Part of a small language model's weights.
Architecture: RMSNorm before each block, rotary positions, no biases in attention or MLP.
Training: a variant of Muon for these matrices, 130M tokens, 3956 steps.
MLP neurons of a small language model. Each row is named by its layer, matrix (gate and up: input weights; down: output weights) and neuron, and shows model dimensions 16-207. Each number is 128 + 32 x the weight over its row's rms, rounded and kept within 0 to 255. Numbers have three digits each. A neuron's up and down rows have the sign that makes its largest values positive.
After each neuron's rows, "fires on" lists the tokens most often at its 100 highest values on Wikipedia text that the model never trained on; "fires in" lists the words (lower case) most often at its 100 highest values on Wikipedia text that the model never trained on.

L4.gate71:139077077050110124091109096180146137095172039167103108119134169099069168181100151100094132156135165154102114141092140155100069178093121145191183073140149123085137143094106147150169103118101067137099133166132113069161044053126139132111076116076134084146097095094192143101138117123171088181116132080099091075113124107136140098114106159113173126115131150130120127150101150099119090148174124131128122165136156126186164138142111082047160124128172120115089133075158184113118115120138201124149068130198145144136106132091137111168132117089137067142155088165175151141139127149109127117
L4.up71:100157092095144128085121099126088110129153167092105112158132083146145134081138160106137088120110137070173109117163097189031122156141073158099102095122058088126129100143141116171133143076077120128143139119155171146130106113135138177121104170216139145150141077120150152122145118106184135149084156204125129166139103147195123100068164089167177104100089089095173128133110169153167127092176062144119105122112070155090146197139074192162132158158148149118130110141145124135109154140163133095157132142129158109104163130179110124071090057148098119119155120130113119106122085116131124106
L4.down71:091176094138107110190137137141078133120161091157131132098107088146094086134109141127120158157101183101137074090169150138124161127171055148163139142095117140064155131119122140146108123204133068170149096196118129137118133148131129069163149159152108084190153129137158136083143079124149197152113086175146138073078136133125138155112200116133188160129149121088144143081070124118163123143100139135139144146196132095151195126136119153091050169124129103079156095080142185113095148169136139093135133097195167120120143094176128065125110097138045158081146119093120104169143090095101121181
fires on: " which", " that", "ur", "op"
fires in: "which", "that"

L2.gate49:106130168125112106195108113176135135104119110129128147196127152108160136175103160165093145037163122163132119148197101182124137133168078064082066097125125136113183121185171122090133070096182133093132137108162173119144093138128099082091084085085141172131150121101088170166096195111080112120147167088120131150181122173144149185178188133098155131102081073166162106106140071164136109091143120086139079145142129191117150115173122177079143177150101156084160164119122118079164129111137088065155161149164109138136136193154089103056071179157148178121125152182165105077067170084090077123
L2.up49:122154130162060132085136148093106096070136092108092142062111150224169124146079112120127113112107129127128154170128072109122173098129087123103059099091114194112110167179148123136115171178155070133109095179158165124133141149102153135128124088085120114176138077112162060147112129119130118195117119085149069153119062139146131134140090101090048095168116121150086107104099095115159135146138073099125134160156170133097144072152231159135179131140126176149117084117104176088093126170171106114121122097099139151152103110149098067079149103162127115120109157121166164160144168140122120140
L2.down49:120147108098122163056120207122140114114152091122100169076175132199153121182134139144151136103159163150116148162144138098136166124151078073162169154104102165165142223116153138155141189081098125153090129139188150169179102092116059143160117127091087088141139125129170130135110120215119125157106104083152074123125163106076150038105115194111124105143120164154089133142122111066139136107104107110163095173120152128098100173106205159103137143177064141177165140061152126136073111130082103094139117138104137096177151148136149113102094166152151082123117134135119106123112116171172175157
fires on: " No", " no", " do", "o", "uch"
fires in: "no", "much", "do"

L4.gate490:102133160166117161107146130111125144138105123163106175088176131159101097174159137152114177133129114118121105210082118125134108159110125089153213110115092141087117073096088097143147089118147115113118137136136134173122144073149125121135088104137174168167100141138141087117164114142097099187160152152109135103152107096093140121163178161111164085107102147094100099134140131146094163128150091156098134148102154148148121065145172151196167140130125128038117116157126107098185112170118076166182132172141144192082186138094146165146162081153126086142147168124173109093101126140133135085
L4.up490:135109108089123097096129102120123167085122144103122120152158164155152132128136131077160090151032078112061076117227087082141119129144201119171141101120166168199151091170092083136137109129148104115140102097107181146091113097170191099136133133174127126129063096144084150148168150101136114118160114090120208121152125126107140136132177130142091125176109105104128130144149128159115048129175159092102097146137131140125150074156100131101168137142090095119088118146152140125093140136079155149113119084173113152108148125110109116070109174160121154145132075175158119208074132099166184128
L4.down490:130146096137104121129090098151091172083097173128173128168089132135181158120109141122144103121161128175110128084116134130137127107166123156055097169102154116126119161181201107137122114146105132086111047115153142118130091083147163114135116128127116134214147155093094166150081132095115231103142133095086075074102131143160148152099146164145169164131169130127155132176106125093175146147141161180130099142023118128109175178162086098127109105117158095162134155134165126115105100073096131093145167141085190141099086118125167154125135096108094125125154060176086088170156130078088091151
fires on: "ou", "ose", " that", "ome", "if", "oung"
fires in: "you", "that", "some", "if", "whose", "young"

L2.gate376:063111136158169148148157114144137151164088076148157110136121136113118151150163129153162179163139120117173131079112128066121135119141083118160150159090147105119136112166129111125123136167160198135118068134098126063087120129191073142056133160130087114170113157132186158128131095059148087123141119186146145183136127120133165149175062114115111150106170111121110111124144088136129137121176140113179090181142103130038133160074119093174115079108204184110119149147122176149075129170089147071097082082119087076098151161121097103140149111164124127149117158127115161127101140047125091149
L2.up376:111089153147058169140173129143083108140093053115076128128081155103101116108169114150134122131116157134137113098140074135107134083140109111103137070164127137102138157137144129155177186148147130145106175165093097138109177171138146135073144172097135137160140130153110132112189135116120105153122110110122112131113157187063153127137132148095115117141157150120118159157075150141060111107164113145096142153203179172145147175088131100197174145146169179167096173185172144121114111152095175083120113125070137163052131180133182133133143128161132154167090170194136147156156160073130072164
L2.down376:106138181079127129102107153155096131136097138137148172184146194123181149210143087120099116103087120112160152107112151164100126103113092107130101096079138126110094157170164154160112160110142107181161159143149172163068154145210100083066153146098110135135113110148145092109175145174173184084144091142163149115158099148073131103122097141102166137127126158130089124130137151170138090071121212099118092163145159091089143120113148091132116102083144103154148194168163207164114160128135088102122118146098166153141105153141195177087165146107073154145116111096148144135156131154148145129
fires on: " out", " up", "ut", " down"
fires in: "out", "up", "down", "outstanding", "upon"

L4.gate252:130077147123079120109164100127108173155093044135100181107117144135145184121177135170197167135117141042082100121174114119109122168091071115152100148161058139157111173057174056166115115164084134108069116106138144134136101120167135160120166089090082185122148142108119095168123128084107156169121139155148116132095097169124140168071167114113094121154097130086121160125171124185091203209190114112129146066115103164136095098143143155163129099101121142086163163183194142104112142110158126157118156076116133048123147128129078111131129157120092154132121173173095160103092143113087149109
L4.up252:160148140116156151055165120101127150145120098135077149150129228146161122115088071160143078162122100101131164118087164125156166155116132138159182100103093103115188168082103091105159132121129161097113170147131174106078126175123109111098159138089159145140179126193080089107108086100160133140106149177175152145146111111090100124095120147144155169143058136111124196193126111136156145129134092095067067150109144122161172123138126148154155088070166088131124138086128131145112161138113127141135123129098071122122127192162106111175156190180114137154156125135118124118163144126168086123
L4.down252:131120145118112107133140091104144130066136146140167124131074145151149127125147116124122134099137125117140213136115141122138169182126180159131132175174124109130161136087183132087132139170172076104100103093155177115157164144123123144150150169103126200202107087108098122179121125126160152118095107119179132127140119165147097100142170144086089130116129093117131154180122137100154186143134127150117142098000082115152137088092122138163094148138120149082128185210097095141140141119131122122115151068115105124144140122081131132146116142113054105229158125123087150147148095144060165138
fires on: " with", " by", " for", " on", " from"
fires in: "with", "by", "for", "on", "from"

L2.gate443:110122130092145175139159140063115136121096103149124139142092117158118114161156125129151190065037150146110168158140110056155121100154155133102107117089162167154135120099092105097139113133113117102181102110139042165131142149068096125197074089148099144099122128168089169089163122115171107087159123151134170133074141060086166135150198083123098089133112155102188124153147097149179083103197159092087132157097155043120126099085126133207104122153063070176092160127118128094154125156126119145141163126080081176124143123204103163157123185149148147107158118091063112144101184142108153155
L2.up443:155061084083130099139082146110129137187092135117128105083130095098100066112157099112151161169166078118025148161060165096094116135066138140145099109113108116167100180094094137148163080124106140160170154184100093141173192097122088080092148172159181192132109093124176164112175166136153150169160137142146154103154141143088135131141136094138101120135179068101123097144092124153109102152134130155144094145111114141125021144163174104163103117185097146139128128126133162126079068116099092086119149164166140164071103101140120191106143131141103104148142095121118101156152168156153165135
L2.down443:158082060164148169085091096159153113112082148097059090133103080105134150135198088127117124073196132127064165152119187130170132170116149181130076152093184098153094132137140170165104114115098077104185116151119157164135115127219104131167102110128074089056084097089140120174205129095095112130110148074113169126090100144178162112112166090125166134191113147106079119129158144107103135152101153172149157194129129183114069123066154134175086114114123105074131132164132114120090163101145104115140090115142082133152118112120123142153125182126132148152122136149106119103177119158115128126
fires on: " from", "rom"
fires in: "from"

L2.gate235:140081118135136089118098144147153187086168123110120163122055142165158127078105190123087109085125178099148211175136080124121111132129151091126122145151157139124118143173111154067120109076170160105149107087151167156076088114174121089220093117107080128129119092175136109151104115098130121111108164158070175117151105139069123221161127091106161122093134093178141150109078169096127119119168194070150134111091144070096090097129084149145156118111096178059128144135143175060175137163135164161134141114115146117162061086131079107121134168111141104115102167098134114054074115097114108097
L2.up235:112143154106121057068107124119063097163162181123139119137165180118133131074124157161175115110105136085069164174164119092155103169120142068127051150082137087081163119208104081182122056184138117158148174090151113076128129098143137151127106186107104125113130123054123109112075113093096140121115098158085135141094189091113101198137115097154127132143152096108173146152134107147147138120158115108203160072103131110149189141186109086134051107066123120146084117166094107154105197114088140138122139164178101117161079161098136120170129092106172105094137133116087165161096110153180102136
L2.down235:150107149212159105134152161065097179133149168136181101172131108114143123105117164178146148124169145132046132170121178146156085147075131151142119136159122171145150150101076139125137057126159096160105131121144130099100133098123157157123099155097108122115128168164078140094105096111105109149154195190094126124147176106124168169135085101182121125112104135157136101090091154133180135143156140143133119161077121094130112090117110124091101104055102065101119057125124101133103176104129115151134133139188137140050110128095121161173152150110145077106163110143107141124112084142161138118
fires on: "ust", " Cent", " cent", "est", "inc"
fires in: "central", "center", "just", "must", "centre", "question"

L4.gate78:134184110128113216122117170104118098142070118146084063152136122131098109165124157116170112150138118118072119067101145153158081074100152133113133125082095135133106078112096144123052075125153095154122130117130130087146142159093112211131148092138142146160145139147110096116104124017123141140142117130137193166111141135113121180158192060165153147114160109094089123185159134109090056095108125097116104123127112143156111173172117118123146111112199147122095137141146168073160135089189164117098190120129140138091136092110086117136130108173138098177161120150103127127124111157129072093
L4.up78:158157113097127108112146119138089074116105120078151137135157092143142136120076133112158180185057108161162105079177096142180145170086093144153085105147102093109142129151147116077154166075154108099142085134057132133140157145099175111086117114141098092131124055167068070128148152058120156199084150101166117172117125224133103103104145127151176166160168088140096086112119121160090126104094079143120131147110128138098159091151068176144167135079115093128114118116071134144070121091116165173123160123127126104107202149109132144086097138096112175137062067087084074109119095133123133197
L4.down78:135105138147125119142147039095163103099082132100139190157123156147119180135110094108161137107133082128145155164086137111116157166102120098146127081162192078130045107111149147107099180069162135145119103157172152196065211135126145099127166121135120091179172096088147134180124165114188138150144139091165102107169130101069160091123142189075201090129189115110096142112194097105124122114167111128128111098049154125137090080119106118138143155049143131143117151105139153091134131069147111166152115100143112122165104143125106126108099146138125098135132100146128151141159157110094194154
fires on: " of", "f", "out", "ver", "ove"
fires in: "of", "without", "love", "over", "ll"

L2.gate277:079078125095104109158107156146179127145153144086117139145131149105078113105122064125085142160138137136147112117145134080100130148112151103195126161190144152109154146144152130095166136166144095113103085133064188151099142168175086117114138103108096213120122225133124131094140130104189121106125076110143056154069176167092109119169150166098098133099161120067125123107128145161112108204107107112135151171176188113150096127079137144126068119125190091124119114154164083118115162120137102073185145096096132129098124078111054163067155152139078081139171108102094104190132173100098126166
L2.up277:114126145185120109101151154157134171128164131104114143144129117092073119133129053145043121162120119129108074119161120107107108107156158083202115192156150098051153151152111102121138126185085109114089107120102178118078195146154078112063125100132098145113135190135157174117088144083207128146122066146144093164071135152086107123132133152096073176109171180086146136120145162144123097183114129163157142149139167135131083124122151154107066103127112110110140168127144100112112147087087120080160135096132092134085160079133086153080113181133087112152130181139127124192124159131068138151
L2.down277:126137141146110127083108074161149118135135215109172079121070152131126169132121142142124079126128095087154124105124103086145151151131137158135123109113174139095113104117131117095156157127095093159125149138089154176143206174205154099116155138082136160130137171225102129135144143139158171114130104116112171097086108141096135123139094114140131144078101151088098158133112127184177121082115133080183102181077115141166150130121104128062100140131149132151133105117158116065097134078087146063188157104171138107131138105140153125166111134139010165120158124136108138149093129124122203126
fires on: " used", " left", "ated", "ited", " played", " said"
fires in: "used", "left", "played", "said", "told", "accredited"

L2.gate362:129133100133101114172164111116102125125187134146138141099101139140159125149168077156130134116134123120133119118147152157132086054071191111167124162085148052171125166123145091154119115109123084159107158130145077145033142160096127120119146112181074050161112095170112112112183134144145131135159087124150108133125055154097073144134108200163082173124157122111099167114094107096163115108101192090138098173129092136144137132110181136151125210118112147057163154054180127126118131115201136090089109115130151098096160142080094097132118151158130088107134145141104169159088104142069136108
L2.up362:168158111119174124065137099118192206144123138184131221130160138109103127058129173159134113101144104088093118134203156154114094095132158158129153138157168118154125124137101130166153155141180113138090140104055118173109033129065124077139160115128111146180115117144052132081161088132147109147187176131113128152110165158130149049131133153106134135140113112120128146131082131107138096112105111168152105079178184089118150156070161151113171159134118095160048114178123124122058099135125178104079148158087123124157145158115163131135107135154143149108106138119094193147164142117108136128
L2.down362:121101148140112171151088180158131095154096155134126101056138126121070135099070124100134097110110121139167192121154119106162173166087140151107154117155100050159160123165104096143184136098131144096120163056131096172147137104191136088125145139148091152119091094137100124170135055124179109124144110108132082216071070096149030161094169144151128110131113110085109154107145141060134126167101240137113134089076131131128124120119136111111136165066071077114139181161111126117122098157117155126141135162099151113143106122160158129103095157063066124121134086100072123151109086153127208111
fires on: " World", " American", " National", " French"
fires in: "world", "american", "national", "french"

L2.gate355:101126077166109139089218124118091127084110108130158196119141126145106154129154121151132120125149152163133066183104140088096142132081123129142143114133171125171094114122091156128147095185126120112099139170121083128142114161152102146105129092136142140088114133118115177121128123079176105127094158062142094121085113124147134129093106057108133129102155102148104139132195102105121113217099140099055156122104168162124140135146120156155170069094109088183149075176165099136103123105117101120184190072171140078132019150112084115098140085184150132220122116137081109124181167167113124077
L2.up355:131100152153131139107127108152142105136118163125147151107077099124063189150104152169182157168123116077118127103133147153160140081070176084210112185103116178117085108148168120086126080190129146168175169117128093112142116149123116133116183127087178130115076132167147194140124139090075098094090087139172184109101123115124133129149112062170138094167087117126125027165125095083187127097098169150100162091155103169127136131148140142083078110123097151164090075135123121131129150173090150141144158080145092115114157113124134100160126130189098182150148156131123101098185104133091149110
L2.down355:081115055126113081114075105160102147111144117122145141072152172187073155128091128076150202133123167083116086105147180119159130132088112079125121171103087118122097133096122161147123175137114132158151199156118197122117086106178134115056111119094146115122144163152159127111072114118160198121142111131151207096083106170106166153081089087099141166154106134150117084147121138078118137135097175155104117084160111145200109098123108137111154081161075118174185119156069125148109168124155155115125120079197085106136112111111126081171084120170107076180069106147161137142150155100142097126
fires on: " club", " play", " as", " show", " album", " played"
fires in: "club", "as", "play", "album", "played", "show"

L2.gate397:171180145144118144181162125154068195153141133094143139127097122127137144158125077142163095070086145145106095139069136151162173107110191095114134145139173148137139097189078161175164163123097116164140130064088157130136115175138112181098149171096113137085132129113121131149143084133124091135161149182154092147070198142102105112153153164113138069113134184128089197173110097093148113079101098071162150098139125144121068160143114095165103104146139116101186077181171092150081101128121118144152115172115091140122059122189046139171148158140103149137154175089120139126103036090162114097
L2.up397:122142133157150133210183122168134097179194142117091103123139168048117167153137135113132096072177154114170131131084159151145146136149115173123133118116109148100138162152126148153117181129149132146144112108117152117208103191133137164113151174123104126106112206123139110076153104184126115130152132115061109141127137193101098085093142105108110058202169130110110204166135142143083078131144094091139166119145126137121116177114129104181107179137169148095143107173172100091089115173131109098103119097135111141106089083102092111109146174123091140089169148141158128045089080049128121117
L2.down397:123173152139100141196136102144195108171096100105096109115124192123118139166148181192153112146119172149167190137068116190146119131131138100140122113213132088168109135168174119140129181136123121151161149090135137121122096195077099111126123154136072140113205141106159110109143115159159140135149100168092119147148175120078106100119194176112106068150135203131118189145126120127122092121099108127117100114227144149142090151080151101111091151161148166156108145131165125121100123150128144119201114155136141162122114131083134165113081135094020149094136137113112134124114149091154105071
fires on: " under", " up", " go", " down"
fires in: "under", "up", "go", "upon"

L2.gate128:124100114074159145145120103141098120179130098136138105160132135128066177094158149155079161180184094167118169150133135108172129098076080171133137166128127111105196169146166127069033203113044142095117145113110111124097085142067170110116141170174098182162114113165054132144090093129073107123074107145140155126095105074158114145045101150088081168062110159108122078091141092085115124116104136100170111161091100043160105084108123152113139155151183121112147119080149127139104084114099140135121154147150175097183145112129118167133123146126186205132088158150181112129121118108117143128
L2.up128:127144114108148121123126090111144152067157146146090130153074140120177112119150126142132132148137181116102145118142057109087065163161142100171205123106109098054120081138055109133169130091069122119167132094136113162158091159157100078087122052096124121118147142198137146126161166088090106156157098125137090065093074176115099140164126160116110135180134163103168107120100136116086148143159144115085080129088171087135111132168142169214160089118120105154152130075121110140133103134133138166129180145093165117139095105139094156106128137151098160213117150072101071151052174147164177130
L2.down128:080131123094140148201144133140174135187168125115086106136112161162123144141114132143126123065111166124124174112168114115118130131087152160183102140138126064114108181202164154162076095106161141118104097163085096137152198148081116113127129173163087181168140102133071124107145112151143131088139068106143143170070187045134123093119135155140127137119132110158127131118105157125104134082127150107132111121088167147138146098097119105141186146083113154077148114104059108101125108132168161102125209160101153137116148140093144108121131133159136125135144129147084174123141153157193067109
fires on: " Party", "ouncil", "est", " district", " Best", "der"
fires in: "party", "council", "district", "best", "order"

L2.gate402:126073107146106091089060133133170126112127171129133152130148174130110094097125044120160167139132115155161102088118095155102132099141148115116134126197151112124170101120119140066119156096178149092098165155143137147216132146142129060149134113101138119179124147150139128090070079101161105119085131186192160127145200105100247155135176175115148143093142070138119071128150182142120123158142110154130161116120089206086098215153139150155130083136078140185145144137081174104115103100131131129121088101053154108127168141108140129141145192130122108140175132133150087124083153140149153120
L2.up402:130161099106150132121188160134162172133143152109185113177156152115160150084095163104172113091106131104124096228093078109111096150133098097152096081122130156204143119102087172136145136173135081132143093121128133159134173100141139144077078134132148118134171082078124139081162138145134127114083102099167107096121126118117147125203122085108119096096160118130131130153135127109081070147160151115136119154097142185152141132202127119121126102125169097109145125098130082123014130149155136114140110151107150072138090103182155135100142082148125192075179131106111115145123087072139099061
L2.down402:155131113112171116167132114178088136150106206054118184131140161162152142111127181139129130115095107050136134128091127117120111113170162116106178152132143107124115109143156156146104173080175161124117113196102113114176126147146074117100102145097136093154077132166132166123101152140149077130081173104166170192096170175127077106089113162121104195161112120139180075163074194104143067112140119189116129150122119150075103172134069160134141106145119110159093065153162118129094127103147038111113111072098091081102104112165175157112122157160110124128121080104129065116109116148085023119
fires on: " season", " medal", "atch", "ze", "ament"
fires in: "season", "medal", "match", "tournament", "prize"

L4.gate444:078155071114172115137163101133100084146145110093142120106120115109136158154132194104121142133082159092106175110166118130126055133110126134116153161118142113143142120152118153079086134144135151129121126168161124160120132147080118080168167128090157094172079158154172110099167111148155093102083104184092115134134137107100176209207122167137113117109143118135069104125180087119175184105117095133155155086119041159141118166122139072155148151102117097154130191096142079116104112081205072095122142154141125089121154183111115157073116135128120169077179120143137174107136093103121082142
L4.up444:088134120184101141110125142113134151122160137188126144187144160108152139143099153170116163140122104114112155119066156092127133092111126087162066125120096205136084102205149103112113088135091148132114109081128159106174111124131080161137119113169131125158172150152141136128145129163130138131111136088082051133193134173109134157081142057150133142128184236113149151114117134146108170103107086144097079118133171160142154108208112160169109148139083108124175119082126131088114110118032103085119142127112144198147142091124214137134065132123111122106109134156110161126180151155159142130
L4.down444:108166167128143158119113063141116140137110101112129100147151135168112099154129147104133161149069111095139111109137135104138087061145155170116125162109115130168174175075209155150129123158099130135159118143124173174191085171095142128137124104150119144165196097083131100099070150126129107091124108145161111078242123171171163132124127159130155128081035097121083129184099128076119154099149129089108160149216062126126160167150144114144119154157092055127112157163100108065128127082146086135130037155145086050137134132118115134073122160131174103088138078110104166125173099106161038112
fires on: " the", "as", "ength", "ak", " ch", "ot"
fires in: "the", "christmas", "length", "peak", "professional"

L2.gate420:175154133103092155137182142131093163138089127149105119086159098100126129129187152077113102117202201118076111155125075192179157120078195100107100133072197132121127119163081097094118141113157188100057031144162104159159111143082110194079151120073145063142090128127122100106075100148177112158193098142107150161105188105112113125161100155128110090123148131126067161115140142109164153122139152096165107108108137099150123141116152134132097117137146095127142161165133127139133152140114112122112121117107091113090106156091090149209092091115112094132124151121138164103095090120141136150
L2.up420:095071094102162078114187139153105108139122101161113117121140149141155107132116163163112125127173129078123169112134122174126112160147171132093105168100173118088134130136148151123072156201151157153104151145146124128122078126076135147079105136070174130080182173128111140120102147093147092158177154102129148120139177120111133092134118174134144137073155126109102166116145171126128099157145146150164185205138117127086123106093093150180131036126130081146135101102094122134162091107113129069089141100076175137133111095141160100048131170081130106172139114110178149143121090141072145083
L2.down420:098080080115127088140094112105119083115122110111121125142115119132151084138072154147155098156173090142117130142132142169130104136172114094166105166111187092083157171120156097180075071126139155152117090093128209128124146131172097169090161122134144110087133119128147114108139082179140097117159162123191138144045118112158086099093117124140105121064129117116109095089137173103143160152099113137099115142048218135101097109161103073093156156082110068163140100117131121097168154124106100129146132144127114123099150154116086145120100130084173130155114116164128138165110110120099178101
fires on: " As", " med", " hel", " as", "aj", "as"
fires in: "as", "help", "asian", "asia", "medicine", "media"

L2.gate477:103141137103117155154109174140088149170083166109125069107093113126132122114100115139128141128101139161164163132138168156143098077112182102125144160132112107194128121122122143114095104137084131144155113142097066107067123084168100124135083119181137121099148122154061167170125109141105141109134136085094125146173165099111222195163100147130110101132138197107127113101117113121179138161091141076109163168100143105097151089131148096111179216171094126126110121145157067121121187082128133141066098108146067158169078193079143172090203108155153146083094110116081157143076171160161162105
L2.up477:162118111110121137127087112094120120165140169139118119142185120153171117093199199167140099141080151113114079151123151136151111112126127107112158045140110153132106121153121129146131136153131179139093165107185174167192161151116120140128097130132116124138181152104177149152056085174097083126135163088166126100089143119127153131163095172234160075134172108142091148137099141084140064175104130104124161122120128120113088133125124118186141141169096073121101132110181166057090183167152113160135147144188137080067151152081109169132139129073107084162142203140126150101155147148160172117
L2.down477:122185058136080136162128152078122098145108185099133172076173097126185096157147201131106130185179124162120137163123152165108114154142054133135113130129081144148071134115098096105138118131109123141107071151099144109113137164150084123101101137106123099131075146126159108162085083202108133119140129099107105113174181135078137111112165119150118165042149180139150148111102161122100085141129167158097173148061155101122150107101087087145121135178128122127146102120138162116061174120106116162081110183161082088081140116086097179119133082094127151138134095159177175095088116196119173191
fires on: "he", " he"
fires in: "he", "highest", "check", "chemistry"

L2.gate359:086157153126055086110189167128154132060091095114111100121114158133085184069145103115116060087109160224117093155096145130099117132148138113118130149141112115138100160196148111088091091164097179155166131096104137128106100154113110170125095157121148181096143132161136129118188121183087133177136157146162139130170139119162163065157145145129134078153164163093166091189131192076083124137151202108089116188178111118131100067190164089129156112157135098114108106198195112143144159185128088139148125105129157161059090138150086145098116092161094140149108156055112103060124145159120095161
L2.up359:133118098146100153142116136136086164120101095142112129152119162151093123122155073126128106089113147093147133197132133146134185125113137133161090199104107100110132117086109179130100080127138124138089094090139148142179149139153095122103103144106092144096173139076140079165140172155106204097145108197116163136106124086126097070107128185101155095115185082142147125143105167195087132206119153137152176132108197103146124087130101118107188169122137123133150111106083083153108135114165104107116109181167197077119056072117070129103129169110080063177148099120170121126131122129161197147
L2.down359:083129149121106138140082164124108138142107102140174106119177168114143107152131142153119156145157095081112112185175098118149101104100116125157140145099112126156137169123196155136079151087128123174113108120142102127116174171173122131126089104194111162126121142090135110122111174162146139061160123113182141125153117157057134051094068098166185123109170172118145096146143130171174126151117098090136134101147117120150116056118156085179057125082087122146149127121074117127131165126111104106097166163160105105127164168044165149133159121077091026110143064098161110077143127103132141153
fires on: "tern", " Nor", "hern", "estern", " North", "n"
fires in: "northern", "western", "north", "norfolk", "eastern", "pattern"

L4.gate139:111102163142106103122171097096124066107137128152127177078118099182118101106152166149091100165167082147030127121105180133198161146125186123135132094133103194110132120125158132126154151147152124115086134149123103099124133139126122142143085130116150168156096143097095166143092165151121146166103152121171210192097100049086151087155154106125131086180082119133126147124137128064159059095146129142066090105132164111140136104109080086142068168132142144108142156165161113073092162154097157149165128125139104149152161090128088130130092153082157138123155166071093189110147103115076146129
L4.up139:160072080123110119124127132067141084114156085151127151112123138114090123110140091102076100119093137081098126121061126088095069068196103142136153111098135115181067137150136090133129156109094129186164123132165192155136132091164093086115100127181189093054098155110141124118134149124125131111184136121103148154127197124093140188146068149147147126154078158161100110130110192103121092179169118128130131140102098132115117195180160148145136167097192144139167061118133119151058151148119086126074119135159104149185161108143087147091080132117127130091107123163102105177170163166121148107
L4.down139:137078141139104129148175120077144169128126124138123131150155088151131079149145139164103102093178085082112088149136123117108126142168069098182168139079141073170175135132106145144100086136093120125159119142147157118145144140142120079111109170140105160160085100138066078100141142153120112132139110168163121132112104142159089098178020132161104097138147158124124162138146161178178192155118183059150125077143103167141145176204129159149065135164112109126151080093176116177105107147099137157153132108184079184145123145139108155097102065126084143109114116186098156169146191147078140147
fires on: " as", " name", "ar", "iven", "us", "p"
fires in: "as", "name", "given", "types", "to", "separate"

L4.gate219:160054107185045135142085116139107188182129088100138160064131100141114171152171116115145130097087110113109120154100152100161132107071136187158153179120039117175123114114095111124132205096159136190076108115157122111089157121125144095123124115092123124129119177149123144134152118129136170117130118095082116113122185123095156125086183090153107116172124144098108167152156042159132103090171146071190120106111094159104131155142082186097192190101067100143144140079189168103117114161083194141121150127133147171132117137164157132180161116111157136122070105138096164153160106153130130133
L4.up219:145101129133059135198092146168145098159138104187107143151124119181096128123137174119185139162138110127178118107094144162182120134099112159143101108127097067169123186116105153122091150105116110151125182087151094106120189145167134153150115078079112100138149087131140152164100135118121151115071111141108170139182124140153140161171141110153126097134142173169070150138145146139139091107146050183139143080062122140135183113092125081096141188108109157096136059143176121163139127081080156097135151107160148156123127171142149128092144150112185091169106109105157150103127119119130115147
L4.down219:161167091161106126144090140139144119212105158132094078120111112098150187099180091119153151079101129107121113122157160098092146166074128118033124155097098141096106122133186153176068176131108108105094124110137122081111157128157147132084156132162160133126156121090174125121061129178087218126137194044104127083135156114186127137108180160114067096125119131120148151125085119137126158166148168075133137105068074115128151162126106201117148114125154134128161110079128134084124090077123159080141112084103074096121102203113144205153158071114101162109077104089077096158151111085159128091
fires on: " be", " by", "aving", " to", " as"
fires in: "be", "by", "having", "to", "as"